MLP neurons of a small language model. Each row is named by its layer, matrix (up: input weights; down: output weights) and neuron, and shows model dimensions 0-191. Each number is 128 + 32 x the weight over its row's rms, rounded and kept within 0 to 255. Numbers have three digits each.
After each neuron's rows, "fires on" lists the tokens most often at its 100 highest values on Wikipedia text that the model never trained on.

L5.up250:099143158066134100134104128139164147128149137087192117140132126140105138120117156116140189072119154113057082140154113158118099133096174093145086156157128112104068056154182133149093147120159062137170170097122119089153136133125094158144142098161171150102175138114139086104084115152155101117104114034059167165125119073154227092119158174124134131092077152116179144151172146157133148106144097144079131145174100103101089055134193122073203144157135137165169150156080133076064211104117184160103138111124160113093114110098153121083137084150128167082123125102105158135148135185132110096
L5.down250:153052146140135148075117103151090175134058122085125127130170079129139091122108105140158153144158117154115125097160171203131121101102096137126112117156180084118157130176128087162108150096140211066116123127119140139114126132092122193170136084151061139090125161131146107143167130148152119139164075130088143119158144133139113145103114112085128135136072131085132202081104138078121165141158106126101114197137110125037120147087136131110101166175152142106103172111105075108129093139144073167198123122129114157106140129189143144206153110085130075090118135125138125164131164147130124135
fires on: "\"", " film", "ad", " attack", "”", " program"

L5.up297:085108152076121192117083109068085123109115074099120131110110126105117151076092136103074135114122115160166136141153128117135104157116121140201122151138181119135091144093151133138100172133105142101137133072164139152146047112118137113121192055129119102128190092154110145169103157122138145129076098207144133139089166135186158149091177106054140073095092128156112108154058131149180104081181121077122171069136114163106164083099115174130126157136153084134161097093137196096083123153132080168186113016122167122181197104113075131104118161108095155156091199208154142187112145095100172116
L5.down297:144117086205102057134141150180091131119149166198148143121138118170124110158151081151151084137127157115132142126141161145131158078125179108068160084078138094107076119160129100122133104181106096136165135114138107127159154130161097132086119100094126097086155073072135145112110133129109065083105120107181114103113080086178130155180108128118162138127184155127162108115219151113150213132169158120122111119131138082121145119184133089166122086158136117173073135149129167122122059165124121126122079147101097090077110184129127181119127142145163156050119109080170143143146124209128104147
fires on: "a", "e", " at", "ä", "ia"

L5.up727:137104178156124130166073173099125096132091099115133112098062085127106149135207130138125137141129164166124113143156143177188115081112094116151123121065163139149111086109125138110149124146096118120114125113167160111125083138099107103104117175180111125159136141104141078146185159118142143146112118110187169109095134142193165186091133151114103151102124117121165134137140124219134153158156089148097127092102118131122115129109140147075104113123131075115156137109142078147118148184105101052115171162122193167130127168148117133173087065098120096115121083127102216127115060123095135141
L5.down727:112106212128114152146086096136184095123156168145134065130099125053148156115106135178120103143118125223083146183020105189152143117090137120149137136108124119139148122138117116098093116074139186117170141130134086124125089171143095111096084162118082127109059145130125164100087200176158187159129088089165155150120139141131139094198127160142118115162110112071128096071074161100125077151094102121117068120120130120118125113206100112080148084126127143071191093140141097135115228118099093082117171125178167158145132166142168164177126135145133161170100134156083178076126105106133135165
fires on: ":", " November", " of", " until", " September", " July"

L5.up673:042080175144103117161153197162123105161113125081064177137106140110129097152101131142122126097159129134101136164155130160145125147134145104142137138148099144135123072125143199095140108183098142109151150136143190173097057126147114148134129163100119116166105170124109116151116111109153142125066066144197120113101130094134094143160140147139139145104106097046125126155207136167108125157098155104121145149148138185112140062086131130123141103141103127167149117103063116114130172077067089113132093118143166123145090160134130116092098090188138151117120143067102090223116146185118072126
L5.down673:214178118111118132152150128148084205073167103127146095102175142145115099058132127115119153090140108149145103124070118120082113133114127105044134083071096162190114162138171192089137123191107170127143107114096054158150159168139120128109142098167147132071153149153122145145093108083114140098183094126140139087162152099165121198108092150096104103131157141169130096149153131095162150079134111153131135144125111126129067113109108099123129162086146161139147111141105173103176055168167107152171099154096132129107106076124130145133076115088112118135137102200129119140118097109156138105
fires on: ";", " would", " should", " could", " may", " Stadium"

L5.up361:099149136153126133135067132151148121123088131146127126112100150100069164160144105149119081111084085073093115192118100122129081142159152099110126130115094110071167142126100170144082140174087066171152077145148117111114073132099174107144116118142129114113122149083086096070141202152150105127134158114145099148094109145170094166144103129141122129158138167130155125160130142106113178112163075146136131097118121176152091107127098113122182137141107172102154086134129165120067166180168104140125112107122109107153086140123119110116107094143191089101117130120136140126162093135071123097
L5.down361:160141146091084111103146142158129143160109143130161159166126136146094131127126102181108130058099104144105094120142123062142133123108129077125188087101134151131097137155106174192117141143160134127106138075147139106115115111132101130100149138165153162168124119113108208152099139170172133106149106139155155134145127135120075147180149119173213140156085107101142137118074122121094108167153150139102108041162103113162144091063109146126176124177130092099161118127110117111130116078136146077104138130105121129129235077154116132131159143075125172202099167122119167102132044165152139144
fires on: " Al", " (", "ri", "bl", "ti"

L5.up867:177176172142068156079123153144075097139167131117169114108150120098116127126196116109149163168191158077183093128171058114135118105081115145133129152143113148167160120110140132157123130238108125159161096075109077189119084084136067150134097059103124161135100162121128127030153169155155088123093110087134173068120142059144131142201099168122118109155138129086132141137129171160110086084087137107146110162145134138130110106145085166110137210161123095158181075149110122174108122131117158147113125066131151072152113141125167104093164100159071130128163087108141127161099160133076178119
L5.down867:132123112129165129169085106123219140084048140129173151108153107120188143155097099141143100164167113099161185088125113146116094147138127142164140099101137123154086135103105117148104119167130115129108127148144136196183133099150069125106147142117109158109124058114094183163117088123169162149093101173139142168118118146088078126141123164099100132099101134112202137133096116117130077169157141130123116102112112105122143184098197118038134189123119127143094085096172117183087105133163083092136149092111123129160132146102148082104094106083149142126088133116118157091115132129081101185
fires on: " J", " ab", " P", "g"

L5.up145:086108149108090121126118137102141059086099103103159143081131088126114106115186149056107076146137105132166118088130114161063137129116123157116124178080116156196105144087164116159097098133128154091133065117103151108192056131192104129062133134137118099226131188066105044097115045138107111138067110146092074095111105119123160188134116169102105154116120117133162106083158075179090161160100114122161135137117149098151173118083159151135154129192123129100152122106120132163114132100126085084136093120101091142136093124071116146093145128131084128187093137138128107114088134156148175167
L5.down145:139097164172077128123124121194165113093180102125201127127078093141098205120150134116077129154132155113109106170128111108104149173166097133111102075180107185121150119095077139073123182115192141134107134108158167111149131179101126174155156123167145096097182139116107123158154156095062162123126117137118140093120150109115106107136117092132077147115115135119154125096098134169134138169080162119068142088153141134079214112123125116103083134174128159140116138169124140116125188120095144111097101177189088144170145123131095152192120168145153178093139160183158142134088148144117128135
fires on: " was", " of", " is", " has", " had", "."

L5.up364:044106163127160132113131107130137111075183111127136137168170125138126127150136086132122169103175206187099147171133135063135163165111131105163115142193059127151106137086214108097171074128125115113137094159133101158107117111168089096125071077089107168074137169139129191195136149119109067101085141128101166117118158102100160092159134135158116101135104138133167104108147119161131128102103118092097167118101140141110108111144182150120113162108083144122230108167083180128142129150114152118084126143112113062146105120176125101126081128131085112104155121123091168121123116184055082166
L5.down364:064123140057152141142117188090142124125124096124139119129098105138162100123134162147129127124164111107212103135102070114155176130128057148121131101127133111109099108132124132111115073149137151106100100130145079128125115148106113145121103156173169095139152156126101131129197173160144187158147092193127107159195088118171094102130141163214112078129139138157127086184123118132139116124123128094120188120138125121089140140168050094048153110110129171105171115183104099150126114138127181092145144143142121177130119107173128177149148131143125119085141069152062126149121155117094143113
fires on: " a", " Mc", " Sha", "-", "er", " Ar"

L5.up62:145155129059099106033167140143106107172162167087130142098111107062097061178142088099153056176141100060145168174121113065119125136124087120114176129120146106118111169147089172152129124180067129109130084072149138156160105179118175153118084133132056121187184198157117160116157111150122133174035129131094130093066199147139035132085149105109134131137095091126128133129166112113163133163132105110116126136138129078113137133134155095087162188187122052110131110185124120139135122152125080134120153109205118146091103100114190132078071161164135088118125109153095111164095131099139124157
L5.down62:178114133180143164141107179150163181201152178152124097135111147124086103160105155145167058118113139147085131162104145174168156164095130056098095082107150110084112088108147112105108089134125097173139191131126120150141091135120089150072090153138080154097082089095138147157133196143122162136127157118137173139091116020150106110118143183103091128111186149117109112111108130113109106179129100128137132094103131122123127149143100075109146152095133158120134126106147188135101104135062178207158101149131118145095085130153146159177081087158136168123124149124161124117061091168123099131
fires on: " was", " |", " gets", " be"